config.yaml
head_dim: 128
init_std_o: 0.00525
init_std_down: 0.00321
MLP neurons of a small language model. Each row is named by its layer, matrix (gate and up: input weights) and neuron, and shows model dimensions 48-239. Each number is 500 + 40 x the weight over its row's rms, rounded and kept within 0 to 999. Numbers have three digits each. A neuron's up and down rows have the sign that makes its largest values positive.
Before each neuron's rows, "fires on" lists the tokens most often at its 100 highest values on Wikipedia text that the model never trained on.

fires on: "ten", "pen", "en", "in"
L2.gate863:467509515513468538444575507531495526542468432532491489513548522449523457470522459486450474524529465484528492426560549496450524477479513441487509454494525569495484521477514517458470579513536487453509458563529548494450453537551555471575521566526504562441564492491519466540541498471548474569461455457514450572541596537590560474490514569508524570525488544469569457493457522556489490446468471485457526490492529507483497546548548521452411555507463519487449499535446566547462520552534531470487469474433486540457519439451533538533519476519473489434513474525537489491551443480499503470
L2.up863:537420495476550500512505550566504613450525515447548529495498571479529465512507451537504552548536446488529543493586500464468474442473440497483504508568491500599535473586440428487548584492544533527569509546511449468566467520543480560543499535477492547558518507443568552536543471434495516477449518420498472542548543495520487479498459502415454517458509578508461512485496502541506539467494526492522551587528499519434547504463477474511423537563440537511476486526461522524471527484514501548475469501432468541501480490401544549442536482538508601453546434548541501587464499480530559465

fires on: "/", "ro", "—", "ate", "O"
L2.gate715:589545443504476435520489444488515470511382476479547481581514504473575528503573520484452520520397535454532495547494501453474511473465521547494601545464542471502469468434460473560497553519458512495588580477507432560500439474483510450497435514509511480470514471420553465486517464498455516553556517535520540550502512505516464412494548462536490449480449492427509501495487477494458523506462538530489492530517470547447507534471511490528556495489502494501475431526473462536524493502526484526473482473465468527465535435514556485574501486495485438545553500546505517453523531463498570473
L2.up715:450410464507559508588481480465457416457549505516473460532486414468483498490459440540534431510486480417481514491460536492530614517515497523468520519538518469586436499488549479531421466528477488505520507517545468516445441530473482528561477500498480430540600500484481518560476426484518472491473511505516407538445494435543490452537466509499515410500525446452484570521534494493475481470528485486537556584427450482489515551547442498523532557534445532509503499495523474504497538530378485535500452561499464478500499478487545467563498501471526438509444542459541487480521495555499474489

fires on: " from", " and", " by", " after", " while", " before"
L5.gate226:561565455489428462438476598481511536545507516484525517414536582460479511536478487519517444484466434478533540482503482474499409485469506485536481445426575463531567546498448600500498450519487564538525479523464499497431487559546456491443530412549506481505477533516434572546563450489508519465497520515501560462532486510532526485471552576502555430504425510520470448461503527486474580516504557541532465485491524536483462492514505512489537564527497526552505507514528454465442475463563576498467489509513496500474565495534505505438500445516482553481499483519513490416512502525470450540
L5.up226:539478452539426545454501475541515503545500556498445506443488496516493513532413527576520482548459453511499495490508466538611498511476510479496531500449497583555533507482444463393428473519600553475568523506491434436493533526508500522430447538484454490512489506490555536500468432507542516437526517485515478524518557454520526503509520505512510501475500443471509496502468449504546541473537570526528450559424530441513471489566527453455579527477478482516505504445532507484453523482559521539524471510458549495529465480461529436504464576520521508564496472581529501530540495588451509505

fires on: "n", " that", "it", "st", "ing"
L2.gate2:473586530484439543416454564523475548420530490483474511496561437456444477474514513545518508463492498548517453444496493399500481509463478472530506475511476476560525473511441490507463535516516596510497531493480392457517476448469514421570472460517477523411483568466497488578499454566550525448472482415484536444505505427559477535503496541528520508481478494474506474521409504424500461575512521439532405541475550454548512524524566509483485428480581494505440541552508506479494513505511468522469502522516521561486474589495457457509506421517472486535501538540526456487515509481535449517
L2.up2:401483458492466465504486493454448528464515466487466475501547443576516449441533485493538504548579503584499512469512504510509535534477504490475516474536485512513485581504462500536601531589499521542462456520455530465434450480493491459550442531478387520500441495469449479470511447505480489544570418453487493528447481472476527491414518501503497553469587469545488566505449554512540542480454537460548548476509498457552507484608494473572487516505479506538554529535529441502520450580563535513512532535555436539540517430470479509528505562582506519427585533476484475523528523516485521438

fires on: "ur", "u", "ki", "or", "ist", "ak"
L4.gate907:511515460431496480497510574508477542477482565559564532439498511519583479504488484483444541525451513547493419523530460522467540501524406582528450509426454626515492571484525508505460524510485494473506500477463367550473527592492534519439520499476527464532421525560522509508576488447538496509515467543550460486499548485493495464518482558524541527497551476472464499456533529496510545542420535549512443465507465514478470521555602487484471498550484450358490557513506479482503491431417485500525523568439421564534514466559502461473498481519441491510556499511471493494500540533483518500
L4.up907:474389490568497475459505535475534492511482440493512518529465452487620531529529422555520482548529484539467480461512523419444558552524526469560527459523544514575494508503512482537487463462470564509591482430536485531496508518558532480466439517544464493410484543476546532529482585442469536433508499420546470511505471487513422455533485520498572553505553427461540458492456553504482486490503522498536449506492461548473512498471495523519493456497532531548457544531472516529445538493514492487516486435491558507559543524479458487482482544454557530582509494477453501470575491537543485471

fires on: "ed", "es", "emb", "b", "le", "el"
L2.gate116:479571548431517537537517496495493532451451536516530537503450494549443499533558507441536563531554498525589478541449472468524533510522533503510498504477509528514534493516435586447443584472488524524456491545452421498420524491534532455510558456489532491541453568551499480522433475508463578473466441581492550442560564492483509448537543553472477468545500486542458438587507483504481502455514515473551498438553477548509508558540553551491527533453514499499493465562429492490509447524515503513491600478522511517484505427525469490469466524527524512477475548441546471480418459465547507488
L2.up116:504413502457533547518502422524451384501490469507513560470485436524494545493509455461533450554574482490467541542519397468594504488487444526463498514520529455460450428528523497509536418475487538472478488535452557500576521464565422440510479499526641521534434531530511544510549535424578502546448489492421516514522444493502422455540524455476498524504502494496551461559528607532510502457450546441484519484483515510453592442501470475530417462490451538527518478519491478459522504495436549447517472578479566445478587551523486519481492535528575513530534485487506540497498546466505503413

fires on: " second", "th", " one", " third", " her", "s"
L4.gate360:462576467498514571497522404612452483513494533508557474498510459553538495496536607479501507536555533519461496471458493432417498435470510504563494489557506560482453525476502499523501509509507492560428489580464510554420499531449523477511516462444504483541479472493504498481506507491477594513527571530469448553518492504475499463575444478512519488523504554471508495512481493484508545590465518529483536481480506443510412548467522563479471411452476491466580584555494487445453516449551495429515513543521481510507498557525447540450441479519532545571415424510438503472522508499542514544
L4.up360:512464474503488539441446366470511475491483504472530456470536490542491538462493558499517459539468440428526485489480516452501478472569508479555549465507581504530499500542479466530481577473485504515482424576517515472465417495537498482548530517494481505582485433515529522528420518564496542547503474484448488517539494522512505494520515451406517511499541512519468524462496527495456438508553534452470456462517505542519484466476505596520514491439482455438524469453499575449533474567507476554436558534456438581475446477522496585554448460584529515471400478501436554552481520467511477519

fires on: "-", ",", "20", " |", ":", " "
L4.gate474:474530492448449536454484608547423467541569456506626481471550513436525522468543504401468509523491470509567442517470479489502482502542512430526513535457498413488462516479517448480488504532481552522545539535477524553465524490538488406491498420528514481566456463480497444462464571533482557478498476500506449491485495478504430376513546514498476440536527500513455468519567486523491511475416526438468493498593441501445486494489478554559505445520563492464541513484427456425520507510564499480519475489521493477508461462492442553482510421521469492494527485462552444457438516511492507492
L4.up474:498522465486533545400547531518531474532499467532533463483482513558476510461520504464524480539404513459482513524570452457470478534470462423442528463535494535471450533482484405390497486533600511519533518462529511475497553525497487488493500460473477480524569499504498457454474529499535439447517478486513537429516514499473509440544528501470522491450548499512487474573542482446528545528476515439503457465581483444511546445483455438477500500451487523440463503484546477513601535532562451523580566508524511523541482522506577446503469495535467470560488529466546532481505487476477587487

fires on: "t", "es", "ic", "ed", "it", "ib"
L4.gate931:487569442485537486506519475491550478520498518549532543546506451503478569441483497381506496564513475492553485510555477505585571499462542487475490490518581532471522521478543564476498449577551434497474517514574514503543494528458448433459457543486516445480509498511484441490480453491526451541515472480492546458512525571478524372558552519474546447463486505552521480534467544508509492482453494461554502471504515566497465477500517470469561492463478547503499550507466475431474477556508548514511466492510503472504536499592550503532454397577544470511475523478519493525522405556503493432
L4.up931:444524437498505474436480449399459438445415480425473463491544394413574558542461511515482453507477472517510469510463537482509462482528505427414530562450431543504461499447581457474520478527500488495512464478472487551507576502455462436507508526519580468532505579520571536496528450549521543535531467486469457462538550529526470504511482498541540503489487549530546491533455606507508503498546517496516568448530494496518569512544458573414430567414530566475510528480489448515519494505494562412500455528460556486439510486464500561538462429563489549529473545492454461481546503530467517480

fires on: "n", "il", "o", "ing", "f"
L2.gate632:497509491546435555495490535504474513469528484546421538548583494471556556518475484477555478493451543582451437532444555449492452503501584578512551525501519487449466532462527514448490456535440590469569504475510483461490482482504518389501519468509493494503494578449513510502506437526499491453444493545492499463454488433471533549484438488526561535515552519533521517503444495477567505532434552456487555427525480537486559557501486518476451431500517414476538576536473435565462478576493439493543472520489486543505458575523469513499481516492478399522552512537504433469492455507483529445
L2.up632:465512525509464526521462521467483473531544474490545472489510531498498454495457449452503527500481527507499507519504481567444573547468433530506545427545520532467484539476467565516509496555534475468510432528461541522448415424517491516428401474508439493518532492512487563481548538475555526472554451563492437534483485479512455501454520553434533581404579538548452545428490565595454548504484514460511459417503534510457539534470494496536521432477546474504462468479499533576548532584493574472485513501508516528460470536538521561527569549512444547550526482534524424510552552461483572492

fires on: ",", "al", "la", "-"
L4.gate976:523506546463566539497507460508462501497494471476471507525516448512488534501551505485508524545512502542584513469482463442503533472510559458468499569515534501467477449518550546502549509485470544511569481539411457497504580511437497453520531487460463598601488502496491489500541539477476505522482475526516379472501470534471432453512540487485517533428447519487479494566551533470522464393453506469380508510502503515459445445483502538521482492471442455472540511533466595510516452448560454491505551523535475460479405511453460471545518514587447504538530510561510483448467508550571485435
L4.up976:506500528506467562420449515446545462457552512493531500512471528489556508594530514482487502519441459493513532443510500532532485489475520509450450484493519566500517601507514455459494557518553544472560516534498428467539492498468536552534575474453503448498562464475426493533519476529438491477505493513488496519451496479481526498544463552566513477492442468482516533436476425554509446461526528510512490570449470403583537490420480544456534506528562453533424489506467490451529428526432419513497513481503477533535519514522583461496493465465471504522498497570543603506549508494553456450

fires on: "20", "–20", "f"
L4.gate316:498533520530482553451521466487468479494560503539492501526482593520491501561490498411510437431537500500470489475493422486454510475472502506515517584440501508530443583428522513534468459493470523456497471497493544461457486547424520399470557495474551446533490486590454591449497514491463471510450495552493521502466540483525526542505497425551585498499530573497469554476556541457457485421416500414513530496440451535504446570512550449523447494451524530466463479508539549483478505464492433523529440474452564557488454485530439489490465445602521523552479518458544455523475466458512578471
L4.up316:457499557456468403516467567434475444497551541530434481593482525474456509540452534521500489453472455527528463493489522526505534498528457473514561518484549472504447534434472462511508523483365504541516450440568593581512436518468539484484549589492460490511556423511561510529544553531546494517557447490589585489514482582486500514424494459539537484520493452505519416537483550539534530493508468505509461491515476472473501497556424471519545485552463399505533533529519479575505521510466471542502460521494570543482483472515449436560467459560510545488434461446528467536581493468502467480

fires on: "ten", "in", " has", "est", "bit", "tra"
L2.gate869:488508497478495509459466498532495523513531434608462448476500570432533448516511477532477540438413498500464530464490518569435537524534491464483482527521568550551462451485446477516504496545515516515555468522502499516395485542482560538547463532512444468459509473543481600506574461466549534523504422572423493471535528558511574485525515511478515390541543447522532556476482516467517494414480509484528458568479518492541508550483529480459451452459478481491511527461510559506494523542529463512486448485492456548448458486495514585476550458515511567554499566523564536449497489528474484506
L2.up869:507545575563565528353481498495562479516440425480477471474524445479535414535479506526519434493494522514451501454517496565518475459538522562485500453489548500463511417504503536456537537504487495516498502524544533523455468507549530491529519519515494505485468535474535598494551439465523540545528527483508504534537457538477508532471491495527464525506514522505477586450537477509549522475541452505519524512515495421555552562470516532576505590453412530507433439459533526545465555538482521507543540459500467485448519447432540486488493452513431519501497485531467499579425463458497516452

fires on: "ur"
L2.gate588:511501511499465477529508533453406489502454447458514440411562540428534453468444522566502481585508431540523466582564493507462546478490451479443534467512438541494547480511543477500491519504445531485436509512553508497529541522544531507413480543544500446474502558536427507528497436437451535560549484473504454493503512575537486475554504554473475539572557513472492603424563490562526535496492528494499488514535491474555478524552469512544446451376516546447472475527497470475539492517451532509542441507511527509482476489510559523532541529528470556499451475507471492540495430531596494458
L2.up588:530508570505480470469454451468475518464467515456483553490432449581515534552580407528493500541515517489532457552443472507447559428462543512501474449462409561484515490447462520522464509479544593542483525502429494553518496517480480501504524529572431415446472584546529518506472462548496532519442508458479453545491505474444504452500455484483477503463486445524538492514496529538559520423470377562540474515468499494525539524435472520559545470444519474589419472479467481578471531492576454477501526471542482451451543515531515482470426539472562465516557493493489446568489481556463553521

fires on: "20", " Da", "–20", " count", "put"
L5.gate536:468609511445504512430522546467480538459475530531514538506560551501454475529529500524542481465486529508517471566516504494471480577527498487475514487460426583492511531463475428430527454530477519529470489452530526539419563573489485485534573550548485542531467480511480469460538505528480449471521474565483537524446467515473543510455552545505510556508452496533500452462502392500499488413505451503531506470451480516435494489517474533479480497538499507469460524460532571459467568502441381563531533498513524467483463452557456453400447490554555495476534519513440511526457530476580523519
L5.up536:521522477500512535560477468481510511455509548500433497461507495521534471544412499537611500585464466462486525494545435582512526496504462433543519535535443580450446496532492535555542494486465479498492465523555543501526511523521517519564558563572517498536541401497455557548506576531500510509477554489421561554485478494409572447432517469496493502503466528481425474542489488487530491504438505491486415539414505440524466461447511458518526497507552444480478571527436523455499569461473453504570382522527502524551530500517543510532424489454553518491521433486478505571535510427535519502